MLP neurons of a small language model. Each row is named by its layer, matrix (up: input weights) and neuron, and shows model dimensions 32-159. Each number is 500 + 40 x the weight over its row's rms, rounded and kept within 0 to 999. Numbers have three digits each.
After each neuron's rows, "fires on" lists the tokens most often at its 100 highest values on Wikipedia text that the model never trained on. A number after a token or word is its count.

L9.up928:489486505489419501488505505505616471555555481494584533504537500524486583529480478473469561533510380544384547424501543466542492572539484478499505549494490472498528467516466517554509455489416583504518486441421540495530530481565512514540541550542509472525572375500561508496533478520525471455563548537480458482496473444474507498512491518506463493513464444439551483533451491598476518508474
fires on: " was" 24, " were" 13, "|" 13, " had" 12

L9.up968:502478500528444512512528500556533481522476490484610497486495542454569473503554574572516491522481520525473502495499535507501506557482540426507571529549495460518529497517558509435474537536420541439547498505471492535421531562477508580571524490512531540532460531556557484483524472483549451504432465479450398461479501517492541433515474520520473500429445490475527471480487529516523490513515
fires on: " \"" 34, "." 32, " |" 8, "′" 6, " –" 4, " as" 4

L9.up82:564512514513507453574534506500514448512520463499525439510521502508516516509572554504481517488499440465463445425470515517571541557523524469584552554533450448533486614547525515511492553569417472539452490492454460440444455583522478518550534478446509518460472497538536452492572493487561489499477483501450471456492467485494564489500427490449526499443432522501526491506520503474472482508502
fires on: "." 37, "′" 14, " |" 12, ":" 9, " born" 7, " June" 5

L6.up617:513521510557465522490527541517479596492535485477547433465486484507482575502418436543449446506454537485497503423476548526586502525466482524511536514528518436550504536491539503555485494464490463512524498547540499499532499506510463578534494419539526568510449424540484479514565502514523537589556541545541440507571537543457485532449455551533497547511490568520525545514472486464445465552459
fires on: " (" 19, " C" 13, " A" 10, " Z" 8, " W" 6, " I" 5

L9.up240:562531473558455520506479512498580514495532552466567510529501580479518500494457580528496443479494552493455537479550477539512475529511508542451503549571463498480512524475408530530498518479440475460561443544487454556480493498511527573486489481535520540491526540536481497482594537505576467482533545574553481514466529465425528543491555498531522494469421461571610440508517439518539527455504
fires on: " |" 52, "-" 13, " by" 5, ":" 5, " K" 5, "," 4

L3.up700:479553588514493517479513569541529506548578488484494502484586459505486555596487490505438479523470470495477559461464573490539498524456469533507455525534470468449512519505545468542565478589492526502599513553508482489557548567464492545519610504488507464524524425500478486532437562559430513528487473511517441468489534579520477461502461500481548440582445531516476522502571515509454440481525
fires on: " of" 22, " United" 21, " |" 15, " City" 5, "erb" 4, "t" 4

L6.up139:518478491516511467501529463441570552497503514488535489510558489487537538525515556457535498476554405528438531529535496436485410496485470452486493553475495445390541462511502478577438492565459507485463500581433440450485515467527485534562473569550506453471532445481551477495510478480511512459528481437450560443478545509519525520499472547474487480494498449552502537486510484488455498529509
fires on: "p" 30, "t" 11, "-" 8, "v" 7, "z" 6, "b" 6

L9.up974:393538534569485478558511508579544533566543469499531440581522497518503508527538525562503493574472522498459538498494466469524578472462466512489528509520502488548560533466418499526455540509512466482553485551442484433506532509491549494509588469549501463514569519478511411476513524509453577452481566539517482500477486532407507493496501503558465484465465495574499505550472459486521528458388
fires on: " |" 50, "-" 10, "US" 6, " USA" 5

L6.up908:567460469513517529518456479450529535483524495514530432460518501485598559517473564496538551490450384453485489499522514553548526479463558505524504550473389479501553462498492450559451516630531508492498476504513546457447509530541442507484450504518548462528504431518582472516592466475548554473506505489471546500505501466480499480497527519445507438482469468542471615498455463498517441546515
fires on: "a" 32, "es" 10, "p" 8, "it" 6, "ar" 5

L9.up629:467475480516416489510480518541490517471521507511560487517448473467545533498405457465533490454470486525457557460510429494461463474482522449541510490489500441546568529445475548512521525480513524452522479512397500577504514509512556501505465518571489491534439452551503451510529477509652514534421550515506466532552508535493494518530490567536438520453475414574556507461480426483515429555501
fires on: " an" 43, "," 14, " An" 8, "-" 8, " Don" 7

L9.up86:535544536534459511548518470502501509508495498500441461456560525474479555497479506492522543506478502483438482466576542521508530519443515397522549431498433376514462482507446540594446507548504488567603543501501495559517484553531469522523509481480441468523555493471517557436514521451593465500448537490467464520592535476381511427475501513579523427478513496542575501492553502455448508493484
fires on: " and" 32, ";" 24, " of" 17, "," 6, " –" 6, " since" 4

L6.up1147:461520481479502469516529478547520520497498507391503454487525573531494564501478517541442510567460477475440528421437479548506554496484518517563481506529549449530510524444450480540479521473503460508543495513506473509491536512476482557451504475510508526551481529538467543535612543495555532537544541558541427555480511482446511483563505497631452452444472531471522441555493497492447551549466
fires on: "-" 36, " |" 11, "P" 6, "M" 4, "):" 4

L7.up518:487519427501469508499467502488564588468446512489508481456460469544571590498440598480468516570386498435424465447564495485462467476513453508500451574529496386548485490476463555502517533487504465513481483505520452507511463541575554503512494492548492508502532516537527511498558483510459502507495531492523462505511578496518489449519471488501468408406501483552558517507510465562523501534467
fires on: " the" 54, "\n" 9, " an" 7, " N" 7, " j" 5, " The" 5

L3.up1166:566483511522499509505518397491557512488524443459505518539547539528498493496557513469488421496508505371416523498456561454514503491480544503483461515445543435451541504463480515496527513477481442533484545497520473589522576491555526464485450538415500478508506551483583533475539462549512514520486502439506472533564549434512507527490476506518480477516536532529519542465529481508490499476468
fires on: "," 35, " the" 18, " and" 17, ".," 13, "'s" 7

L8.up779:516513496461543470476502450435556523542523501504486478459547507485540499488519523523443521543524520497416579529495453476465491536472526488479472489538502463550594480477534501469470514510515444515432584474482530528438426501463474467454489519492541443451489518532535515423505529523501542556463540493504476536481528442450530457509462482536491472568448450483580489530581528496492501413476
fires on: " |" 34, "," 10, "R" 4, "L" 4, "S" 4, " n" 4

L6.up314:606543532505514502445531482462550549476508408427481472457472449501486532451558527471444498542449467468407487457511540431458433488480558577565523501532502475486550464545482463541456520541447460578478536534477441477467460530517495501484507524512537502486457488519517522448534515478584541477503528457446502516532495540591545520402485484463493516458449531498471502507466472447516488492482
fires on: "ra" 17, "il" 12, "-" 10, ")" 10, "or" 8, "er" 4

L7.up993:491531539498502440474419454463580613532466465522557468511539508531543546508478555511422479489450526486470497446538476539519477509427471506507523520439505418552532478532512497573521499501518503413416551563526522505512434469504454508521481502478556442475516560480552518526510440527540561421463537527532499492450523572508520424430560564537502497394524461444506485479463509523464490513516
fires on: "er" 16, "ac" 10, "ip" 8, " trans" 6, " pres" 6, " pre" 6

L6.up718:556492436549526519468456583459607477465513486529514466563514492556579518552424463554453546523551527474559530495480485516519454492440558470431543470453480462487529526496487616529528519462520524521500487479501524527443520476460583437497502498536519523478484476485521501465452555463497503434411513469485471475487482490539518492480473498441520531472549483533467611466554520449504492455462
fires on: " ===" 38, " ==" 19, "ac" 8, " =" 6, "us" 6

L7.up1079:453469513537494463467520518502555557535512517580557529519532499524470495526494507510537486457488536409502507507485517508591476449499503466537493493518494447552499401419500490489555572482443443501494534504459495563544576472498432513520455469499485565529476490460527518503594508564440578487517580505537426534502507506488577529487502585562451448435516546505467477464471462532469474527462
fires on: " Ex" 24, " C" 15, " c" 9, "Des" 7, " in" 7, " was" 7

L8.up1089:482485543482460484477551521503529532569487467414587494519506482553532496462570540496477568478470543476489515460532490455457464483478491527490515550497480473481564505417456463558525569471456523533481463487494461474556448496513526580587508423524564563525594522448521503509494529524519578487566563499456548429450495474444485494512451496563478513483500416517468529496505505479510492519503
fires on: " part" 19, " w" 11, " cond" 9, " organ" 6, "ev" 5

L8.up621:499488526543463494494438439475503560534550418522478476461499517432523575496457573545466498520520476533504463454508467521506432477476576515511476497484509485512505507437443463556471521509505520519502528452482487497503439515532461506505479436526513516510530433483452454572488440609555523511458556459469570505465614542442477542501457476515535484489472429498490486493511414499468498486522
fires on: " an" 37, "an" 11, "am" 7, " An" 6, "il" 4, "i" 4

L9.up453:480529544523450470472529523462516546521516484530504475499567499545495494624442527492542460519426502481519546477526431447498566554459522428564493505580505487409487525477436559503520510494569474544496508498472471460499440473476459573502534494461539505519450483537532458495483534492498472482492492563554468488560496459503499496520459516505512415515503508518587523521419548503540408494458
fires on: " Y" 31, "|" 9, "Y" 5, "." 5, "S" 5

L3.up1213:417509516484441580555494565496505608530526485453449540536535478514496491511468491558472516565555516478486563497533506550513488373534523527497471512491490471477510449464525507464490622551513536503572531482534428581558436522492525453467494563506526513529513437587458511578488448479485540496555528479531456516468507569528490478521514494548497459478438514494512555426547502480525525461520
fires on: " se" 21, ";" 14, " organ" 6, "we" 5, " |" 5, " Athlet" 4

L6.up721:548446507488490556530532550583490477569547466564568555534492505559535489538440433585481535479477476472517564434466531525470534415503525524509522513513526484573468483488503467480518495537526447529457544494486499625450523538502479445517468547477540509490459504469491530416547453461463503550440511529465530501450504557390477478424518481485487471474480492528590488521505488528519414511394
fires on: "one" 17, "ou" 16, "re" 8, "ne" 6, "ine" 5

L6.up823:493559516461501539515581447523531529505542480495487529598486526490518478482571471462507445515491405481457524505619534520531527487533444428455507475515473486581549553489438495515504547519478505500493551542530482484485521504549503529491454422499486525562420460530525483566557498456524454578558569445522539507456514491462460502488518528541508490479548407527482521526435520596438520470462
fires on: " in" 30, "ment" 7, "d" 7, "on" 7, "by" 4

L6.up745:478458445434488506553512475542537554498529444507483483443484560518496495607545565606458474501567491484487500445547492583554414518439553455508473540466516396485562395437536505544546578523454485440533529526527514461525472527548552504481394479475505536556504529471520533457523530503493540443597495583587535453481511521483544516496445548477459461490527503492502522548514479468492455567412
fires on: " c" 40, " pro" 7, " C" 5, " Pl" 4, " par" 4, " d" 4

L7.up63:472427431574450416469475488499599560512511435464522384505537492513521478536553502529503492458525507506492506490494524523538466537471447455475452553548538456565503546484516560564506499503459538450458545578529487449490560500494515512541534453477550481471484496537541480464501465548540533420531486557512498439449547556532465420481546514540466486520495531474497512549577467530522509468568
fires on: "ac" 25, "inc" 10, "C" 7, "uc" 6, " sp" 6, " ex" 6

L3.up365:510447485450487507509498496483506520518503519538483402480484511451550452491508454495512493451512479547521497495505491511611452478457528408477529514574477480528474550525555436592509520461542502561523509527441511510444538514523548514406466461539540483425454537449534495560475567490486545509483505557533521481518465495451494528518476565469419462476492513502569544476455472573466475473465
fires on: " of" 30, "-" 12, " and" 8, " to" 6, " than" 4

L6.up1060:470524505550454440455510525508548463494496477481498538508517512499507471527486507518479434437560444545458521481543506521460552507499493392438537550488506456549500525452531531466557519506435460503584540626455526528510537481549475539454500549441490555500448549466486502463582504525484486446444542475563475445513522488498502527473480522505456509558449485469531565467552533515491453566537
fires on: ")" 20, "." 19, "," 16, " the" 10, "\"" 10, "\"," 7

L8.up272:630484494545499442557489521562511489511475536569555541550452530584452438508561507503538571564455493425523503478471491497483470600515486444488503480526492479502514573526447489486506490524475487494573483510463537531603487516532554501421411444403493442492480487434526471500487470462428475492500547526533516429437459480510541557485447495467409463492449564528487472441436478476508452497507
fires on: "ing" 16, " there" 12, "″" 8, " this" 7, " in" 7

L3.up1193:420447494513431481484536486507495582545462527503568504522425446465496511481509522501529494560522449494525481489560455504426495623519502485557456499503486466436517513443466469530435580516506530596533545501501542463491492508488505474421498506498537546536589498479481524475431474458511540528520568428504532342479521461468533489453456574539448521549512420489419490542518470419463489530502
fires on: ")" 33, "-" 13, " (" 7, "b" 6, "o" 5, "p" 5

L3.up619:513468481467515524514461460457507507511521461486480427553604585551505559537594559507434467530527491450458573469460461485549512485513556447429484494500545450447535515430501504461530576452465451522453515566507531485555522491538476518509440511466500540465475539478483471501578499545475515474428534498593437482536535432477510536523469488505489479546389507494463603476583473534490428532486
fires on: " (" 20, " in" 17, "°" 16, " =" 13, ":" 8, "," 6

L3.up505:466497457453464510517472493455537537518482405481420465502460493444495532516451567517480521475490463544548508575546546522495495561458493512411489524556517475537567564473475481534495582600486512503514474522464492507530470475480448511540523536482527534579461501475523516474501437452574425535525501467505552496541495451444514552527509529459515481508496411534520503488559487502493448467532
fires on: " part" 24, " role" 8, "if" 7, " character" 7, " friend" 7

L7.up1165:473530483461476482461507455542537505481479531481528520526572555500542486472535521476439421482456461432505623468456509497487518500428464499485511470482563466521593466501455479516522481471409566475483541503520443499554471488470508524439427532522508486542505540488519509484474496566455525496487471505520474510495560496454502516551498497557458522377500520551549501467549460455424495575477
fires on: " and" 19, "/" 11, " d" 8, " or" 8, "," 6, " /" 5

L9.up107:516526445515467514508501415543569521521565468468562505499520550513520561547462498559371519534448522458400526487478533591507560434468538497557532571556490474520540535521479464480517556492478467487521546496540484540504480517480418535553482438560521530552519444522517459508579491498522484474559518508558478528467549547431480528440431556540525484481456505456522454510478524490471516622509
fires on: " K" 14, " A" 11, " He" 9, " E" 6, " She" 5, " (" 5

L8.up1103:430533517514457527416474462560490512507492531485497514464511438485449464494449490530466479444465447480535603493470477455460554561525502458436441466523469474514472551533440480526524446467470497543519488507526568515418536513496472534447554495484530480542557512507514473484455493461422489485470527468528542486476490534497440456484466603486513474455379512573503499510545511470514478567538
fires on: ")" 36, " (" 14, "," 5, " population" 5, "ens" 5

L6.up769:474543460493461517502447483566578482532497450485510480482567548528466506512560564502529453526462416443489618460506582488464529541515520520504507481514510519436533478490464510526503493553497494514534524563447534503473541534507478530551517494450464500513531552515481536433520504501511611512432480491552502491526497535456525537478452564507503502551525476520556542505594473515536466507483
fires on: "'," 37, ")," 16, "," 11, "\"," 10, ")" 7, " and" 6

L7.up149:516496419486483482560495474446543494486476496468490442461495525526506491538511533490453455463477475497454516406536492509526534430486451447446590514418498411518489571481472569508551549503462514449493456521476536486505522614517497563487554463477486497400447505487462499458642460473539537480517501536486516439506520498471557448552509482502510515551460488495502534470501502552450542499469
fires on: "," 41, " the" 11, " from" 9, " in" 6, " |" 4

L6.up1082:491506535503519488504555437486502526561509455532554439442506575576539525572549522482469451516460495426471503487517485507514508460396462439491459491518488475544544526576474545520556482460487450466468416579478454525599465507492526470433504511505524476529527463437562546424475450558529532557460487503577542518494563501494491495498419510593496494579470381505567482500460516471475492533498
fires on: "N" 18, "n" 13, " N" 12, " for" 7, "S" 7, "Z" 5

L7.up158:517445440421523466548549466492501523500496466540484548479475568467553560546455536529490577616473420491458526434540543528486456415553440438487556457525553478499523485504427491505503489496535558497476523531500468548591493478543502505491471524514498502549485510479512456457504522554547488445497509522459504511610587500432558515419451450506504504486523548443467508519491493557501540540515
fires on: "n" 24, " sl" 12, " w" 8, " n" 8, " Kn" 7, " can" 6

L3.up926:511511499483574530490474526469567508541513467538489582478570526517498570580430490521514468526566488427409634533513530513528534475516466477492511512523559454473594565524456522498543549545497453497473490515557480543575492488519474544466577511495500512519451497529475530520499512562604498523510575519538448533535543415419472496514524491512528482414448442558506460470569473513506465445477
fires on: " |" 32, " that" 26, " and" 7, " list" 4, "ography" 4

L6.up199:514537455465467513513512491543553491519560487494565538444515531556513542449473574525504440488484409453495563447480548523475560488505486470514513537477460543488495529474422509554552480570466534481531564506487468487515507568520516508534541488556483463462529484486526405409541442561537473471529493553505529443504468503475533461419434555578543509529464436501522530499572469429506429507458
fires on: "," 32, " but" 28, " and" 7, ")" 4

L9.up781:480494480508482532445465491522488489551521479495583467479526567562485465440454459511417629488462430483535503437510547534452558438474430431543584530520415484526506512500410497499485506541511455506448444480461555597491472497541470457547539502543485393456531463461548499501546505553539528433513543526505497495539515503441492488453453517477501446534468448512530465520497523567544495457491
fires on: " was" 46, " been" 4, " were" 4, " to" 4, " a" 4

L6.up1141:542493473552450477454434405439567526491529468513504471423534520471523532524513630492531473515485488423486465434554518514567526453493530452462486589456552424567512480401496548490486573470533412488552474562488525564513509517533569477540502506504488517526538430505529493465482480511541446506415494457489439544510584526559522521523537456567446489495517484523562541502553457487505467509486
fires on: " an" 63, "\n" 17, "\n " 8, " An" 5

L7.up373:582544470467490520486587514469520492534554491491525579499396559437460577486528480489410538525514469500469498490547516473463443473539561515455578409452465481549499557435460475472524506425431493494476497524456514578551458489518461475566510493479554530481496512500481520457457453546546492556512509470487480466493500540477488514469381523488435515564490523515524520550480479535467533467490
fires on: " th" 12, "am" 12, " n" 9, "n" 7, "l" 5, "ir" 5

L7.up86:509466455504481534554489528514498496534484481540476451449528497585517534588485550483491425491523456527475556461458530487608498523477522474514502518484508451506491422486428433505535511548487493474564522576482511571541482548549533483431483475484550524480460470512485466476516510507528489439546510549539504528508472544495535528526461466502454516478379454519538515438500488440532417476426
fires on: "===" 25, "-" 13, " 3" 5, " 14" 4, "==" 4, " 2" 4

L3.up1164:476473474539471450511541542490494508471481458502509447573507561526510584586480520534504481502521482507463547483485513553525500434490450480468538443548488457440559491509430532541570547546457493457535484522475500502462515457521485519382495485431511496534438503492514474487553449490520501492519571495537374524460436504474515561512509488435403468485490436519467460467650496506481520551495
fires on: "==" 17, " use" 12, " by" 10, ":" 9, "ography" 7, " and" 6

L9.up1161:534499493527403488533475523541561479529503451540547424438458439447487508578518566549527518594539454499533545439471442499558515461478535491528484471504481469517448557495506509541448535552436518516513470508479523509459485595489487583473506492477534492540453510540496461457558521513486475504491501503521410532475520482496574511499443458462514427561469458511518519539464435423546554472465
fires on: " |" 29, "," 16, "-" 8, ");" 6, ";" 5

L3.up103:575491488470491448515430536446528491468468499453559445550423495508488514477552547542458509462493471507467498490583510574471486499545568438554506544539434482471573499454509541512568485500436516461481531507544595500482501460583524516539494517545517487529544533505586517516488492481540478461527494481524434440438511486478534493469565492478453481465532420550538454531477495432464488474534
fires on: " |" 27, " the" 14, "h" 12, " h" 5

L7.up328:467517516447449493445565473537524469503473457479458494466503573439501555525499529574473497529567487441420613470500496532523497521494571431495531491497473485535538490504405472421471565510492552576542531448523415522530504509560482509438404481505480486553498427501497434434520488503554530512476533433571449530519574505483466615498505506454475531558493507538556463538530479481449533510522
fires on: " and" 34, " would" 21, " will" 12, " also" 6

L3.up499:545506473539424468451545499446482499555527479536514496474521574547549503543457607504490465568501556470505518418484489568483475483471452446494514439478457480541545510471443502484539501410552503460509550475444438529534564507524545516507477545487547496548548483474561460508491455492551546453478513475509422415484518580427515502490563530531500488500513431491555551455524463473518414496502
fires on: "==" 29, "ri" 10, " mon" 8, " trans" 6, "ö" 5

L8.up1228:474573461455492445549552478478531568564480486562459516491493475508541504541473561435516551510480454536472506508494536511457450495516455434497463541476479435516524523548483464587548525491496520559455560535527559537509523525568487531515493517506489516518484421487544475525506502594562476500458503501505498472533427498413422515497487515503516481420413521502532536452498496531448477520516
fires on: " the" 30, " M" 10, " t" 8, " in" 8, " 19" 6, " (" 5

L3.up1138:455520533493514474497478502448542491507521526524474505508511513532500469561539415517466555516462426475440599429519456485533533520477416511511555487513435451456510495474550524574571478594493566561514513549514515561588599449553473503498496526472527475494488498496433495581567509549430532506487463542549537481500552523418472579514486493553526374464483461491532514483494507509484491515510
fires on: " of" 35, " at" 9, " on" 7, ";" 5, " United" 5, " (" 5

L3.up1227:485409502535497539550528557399526561425536456512471454511523549524499547532485542490546511538510487435486575497521530461404541435521548453487506516488418495430553532464398527512521505561465481513483470486523416567476414580472503577539517525435512429537535535478493495553583544577514474499510516498558484510556514511439527531521520479485505484504508447502586547454546515522486461487535
fires on: " |" 56, ";" 18, " m" 14, " bi" 6

L6.up1051:406492477503521455490494456474503514554519390441471447497468558556526511497554517526455486508437500467493542396523511523523487502504532507512525482487493480520512429474451464507496549495484445524584497511501492502555580488486535591389450532522496514602569513534451507515580460509493583523476555586524417532534515489476598509536413489528469500459429477509519515541551490541453523558468
fires on: "," 43, " |" 11, "-" 10, "==" 4

L3.up694:496478448566530515574492555488594500449512472514523496519539476505491639493493519491456565504505420509484478478551625547523491441468546452532527540505438449468524458486440484509507546507545424468511521560525463539531491486511496520538542483483515449509436441475514456542600495499484445528616479519494479478472469494447481466486470491488462456480504473514475427519493504549440500437533
fires on: " –" 17, " in" 17, " 1" 13, " of" 10, " second" 5, " for" 4

L3.up976:505492458481483520506500462441508466506493496480545431492555533476512500522535556511499401482521480454501500543538505468499450537533527454427477514564543456497494498513503572580506540502464496500463548565487519496547506531544505555439569495472501526551535589503519502501505497472496506456490565522522498520508504487488494487512464498489482522531447484453485549487528461553499511575486
fires on: ")" 30, "\"" 19, "," 11, " of" 7

L6.up965:545449504543388444453488497481523526437569467518536415502560470415493499507499504545525573529532446488527521465455482425519522478526420506519545547478514438460505473466488495533465508567408586441478471486461461526492544529522483589590516471500521487518474465447519499491482496482513478511509526595485463469556566496464522474524524509462491543482521486504535475472539459496521507453510
fires on: "-" 20, "," 14, "1" 6, " 1" 6, " 6" 5

L9.up977:483562556477441516486492552547489505499514450508457584515523469500465527506571552444457478526428490484471526531497493469486459524519563373444504459476517460489550490465517472479468517559480488529484589543481527491405467520467523525532507558486462473412513549517506486480481527468467515464439594480501557473525526546397566512468486530488464501539464468562571496522476479515502512487469
fires on: " |" 51, " –" 13, "," 4, " Br" 4

L6.up137:536456429500472495506515547475517517532512411544503445459476467449561533539464514532561500491597519464445522439439561490589503441512518428546532510471474428474582523443408489510515540513438464495505510503497433542519503545598509458494436473470531494486482461518543485500512480495550446460539503522499485461515488489455557553510493499450483527448538516532463494500595467447505456450499
fires on: "." 28, " |" 19, "-" 11, "==" 11, "====" 6

L8.up722:566546484418524525503577504521538541512516371629535420427461518540441503483474581484477636509467493486482512456518530520527499471478598493406542510490474479474549498547506500523488484537493499518522495457554540482581440525537447476488448495487533457486457512448538432461495418443488595450480476476480520510489538551560534556438467461447553517461539516483483578563475436516506574506384
fires on: "2" 15, "s" 12, "ing" 10, "V" 6, "nd" 4, "c" 4

L7.up57:451533481527503562455457514401527505469469412446485471479558554521491523565521520504494504421470475460382508499543436536586553465509493486434558533478476466460481439478490488515573545452500490562506502522497480478554465546518455480494434470468480490468493465459486464446590499567498536474454500516521503538448530506564481494495435521538465475500404422460478584487552470451534458528536
fires on: "ed" 35, " the" 13, " b" 5, "b" 4, " ex" 4, ")" 4

L7.up531:509582485446501446450442501518525477526559441429511470420541523524507581509535513503470460530481458453423563461565500431518524508492508426522534525491486432524491521507508487592480518501458514459549533508518509542532508537487418529510469498533450424564445473551494490514566512524568556521493540478515444473523524494443532523499520501456443462538441444536565549492546472515517525520442
fires on: "," 62, " |" 22, " –" 6

L3.up1141:563423449492419458554439513447499464468492471529527495481499450505498523498516573521465473505543403517480504433542472516499501504506455485525534473398449416471474541486557526597561569544511473486474444514466546563587493498551437528489454568457496503479468487508470501465512485452450458466445544488569438481569537457451544437466494498514515428504448554407482537505507495526505546471517
fires on: " |" 21, " not" 14, " —" 9, " (" 8, ";" 7, "1" 4

L7.up247:497519460559508475450541525462536490534530441584491485434537567506506492505467517513447568533521497513522494499498548480399458518470470454548450539467554465495564576461485536578534498476522532468553496494489522505503474581491504533538495469479527523543521476445461490488506468522616497515524487466534535446556583513514439497505470503556488497533526426577507495456434484394508459498465
fires on: "." 26, " or" 12, "or" 8, "an" 8, "am" 7, "y" 5

L9.up717:503491532576430480523488538537493495564550510462474478492549491434490477445571540489521474501516508469380499534535461490521535490452522444505531482487504415522483597507510500552482536527479477557580564544506556492491512541499435499457493526482426481574492451525534502432534568480596565552471529442543494501594565478494518482536506463505442455509476433564533516435601505502501526516459
fires on: "," 52, " |" 17, " and" 13, ";" 6

L8.up1194:470423444492402511510523538567518551516514478529484495474528538502494531481444466558445509529483499480493519459520489567517510455488500474587512555470517429515510474455523535575538590507502510494477522537535487514481506538552456558511477457484485525519504457547470490468581447536521586427524523546548424533516545544478543528448386567544482443458479491445495522531500507505424488528539
fires on: " c" 31, " un" 16, " C" 9, " b" 9, " ch" 6, " t" 5

L8.up718:536551485512441485541467501565532517515534509433526429477501544483522543565459479531497481534527514555452525483464569550492486517425552511601479481500464452555491537549469503515496584564418494527532506493539524519519477516532465555502541452478505465495515455540517471470540552592523484536462484509534467468488548517501518569494434528471488486435524504525515521506473392517530493485506
fires on: " |" 28, " C" 13, " V" 7, "-" 7

L9.up897:512453474483509430480439594501609560532565464492566492444530482502454467481468540545543517475450456470523540461532498491514531406458458494510488511518423489579579468497405561484514517448435493471547469483536583518576515486509501484511492518437526507414538494437514508487477410557531576486503517536511464465431435503493459441496540492494458466505532466506496511506536449523471440519559
fires on: " Ex" 21, " ex" 16, "C" 15, " ent" 5, " disc" 4

L9.up1004:541589501498388515543496468522514526468555398531592529462497585484476503544476503513543536563529463520478521544541473574465532513542526443529520536498417476492523501490519520588447478523473507560514552517529526456429525538499491473477532464478474400550536488508545535461503467463553499583519524507516463508570561510477499510514539480493433487499505443523547517499469474501502540466427
fires on: "," 30, " and" 17, " |" 4, "ers" 4

L7.up1026:511486533539428459473518540605512496490524460521566531481500501531541572521530504438479442466545487438472541471481496551544495492491560394539455568508488472503492503420486509497445531496470506476445515467455501563532571544489563450528431512495514467511491456507528441504517456529490416413549483479510517491535601527511467436484537507516442514516565412484548475453473485508475433497475
fires on: " Al" 16, "-" 15, " An" 8, "as" 8, "0" 5, " As" 5

L8.up753:458507472426446509444514512464552476457507526458535542437508549504472512527535623509466520382514479486423551489599504525529518526422518509413510516481550438479486568485505478479593511523430445486439480561447487527585434552523462601500529553495477500444470527485560443552573484513546367489510462492585452512517550523469499511522455484531472499519456479482549465471450479515472515538453
fires on: "," 17, " the" 12, " and" 11, " as" 10, "th" 10

L6.up384:513443446503422491456502486492602539411496487480536473488511532484549532465505453523430475482508512507569537407458528463545449554458505435497452436504507468478564528493494478546571491538507561527512549488445492462416544502533488567497517427516562479498462527464463551564484524520455526516492488504536478492518565493380533474516546552448457419571528515511481480476560515498469505499516
fires on: " and" 28, "or" 10, "–" 8, "olit" 6, "," 4, " of" 4

L3.up1271:549477555526513555498455498485563545541555373447482462502552582561483459503578584459500370478557515510498503505472481505518420513594492468459442540480583473521556489479490508530554542406476432485577493451466508509504505523447502485431475512507515598433533528505505453483462429488483483488485514532520441521525457452541531516490440537460494527564474530490453537467557439568508418455474
fires on: "," 36, " (" 12, "-" 10, "st" 7, "ost" 5, " ac" 4

L6.up1221:563523378460515557473594516530533530558485429524545435484558454503477563545556529475522467451473444447555547497445531498519503492400506452535494439490511481501589497578486531563509497533461533462487516517522561548588519484484439474468518488533514470448398594501512504445549495552492549482479464562523455522519457448504505510437496534476446520419521522499506499539572480518503514477455
fires on: "i" 21, "c" 10, "at" 8, "ing" 8, "in" 7, "p" 7

L8.up31:505451453572427427445473496473519465474495450503549512450466592490487481508489515552503474459535397411473527453496530510547516454507490407522545550523547452531456551456495528526518513552468422519529530518474474540470528543525459534439455495484441453493527503489538451509525520562568510502433526471538459549492505548496510499498474485482376483548491429470509479461516470490512530516499
fires on: " the" 57, "," 11, "|" 7, ")," 4

L6.up720:484542529543471434474485494472534521470495499529454498543468529501546602480501491514496481562467464509508486399500557463538482506518590430511587529555490422560562574500496472533503514511470517483600521595461477514487487477496466487498498495523536456444520515485460540517553468502440450509555493573466442446537505528482470463525529509477430500493551497488562496515537477510421418511502
fires on: " in" 28, " of" 19, "-" 12, " August" 6, " from" 5, " on" 4

L6.up475:564488451517500523439499485496571533555543452479486427517528524486494516566494520480458554496509440524488499462458506542526445479508505415477483532512413451501496527528523484473526504474503560521516479473489493545434425549537507508480514398539543493569442482467522497502537449453490463464502496524480604440493453428454550519457535538460492466447532521549527411454504446511523485484472
fires on: "l" 22, " (" 15, "un" 8, "-" 7, "n" 5, " |" 5

L7.up490:568523491482502527509530513511483525512517439582535495503484507417531488479528447503545494495439415479520475478463487487516553478487583534541443461537494492467501624548493522483532505510524474512484496516570494457480596478505451448528492507473523487492527529453529479426579457516541457464495502470533539465576568503501531496480454510466515497380567510513482563442438475528465465547469
fires on: "it" 16, "p" 13, " or" 10, "l" 8, "m" 7, "M" 6

L3.up759:571471484447448467485526499508531466479586548515534414511489480462502493556505570488485440544486442530502522452556473496496517496458504429460494545520503434520585478487465498487506513523402511536512486490463488475522501504517495519496492493458537474547467515532551535464500480502512515528507521481550510450538529451444505510443478474449514543523455456505463517502532433454513498531459
fires on: " |" 45, ")" 24, "2" 5, ";" 5, " 0" 5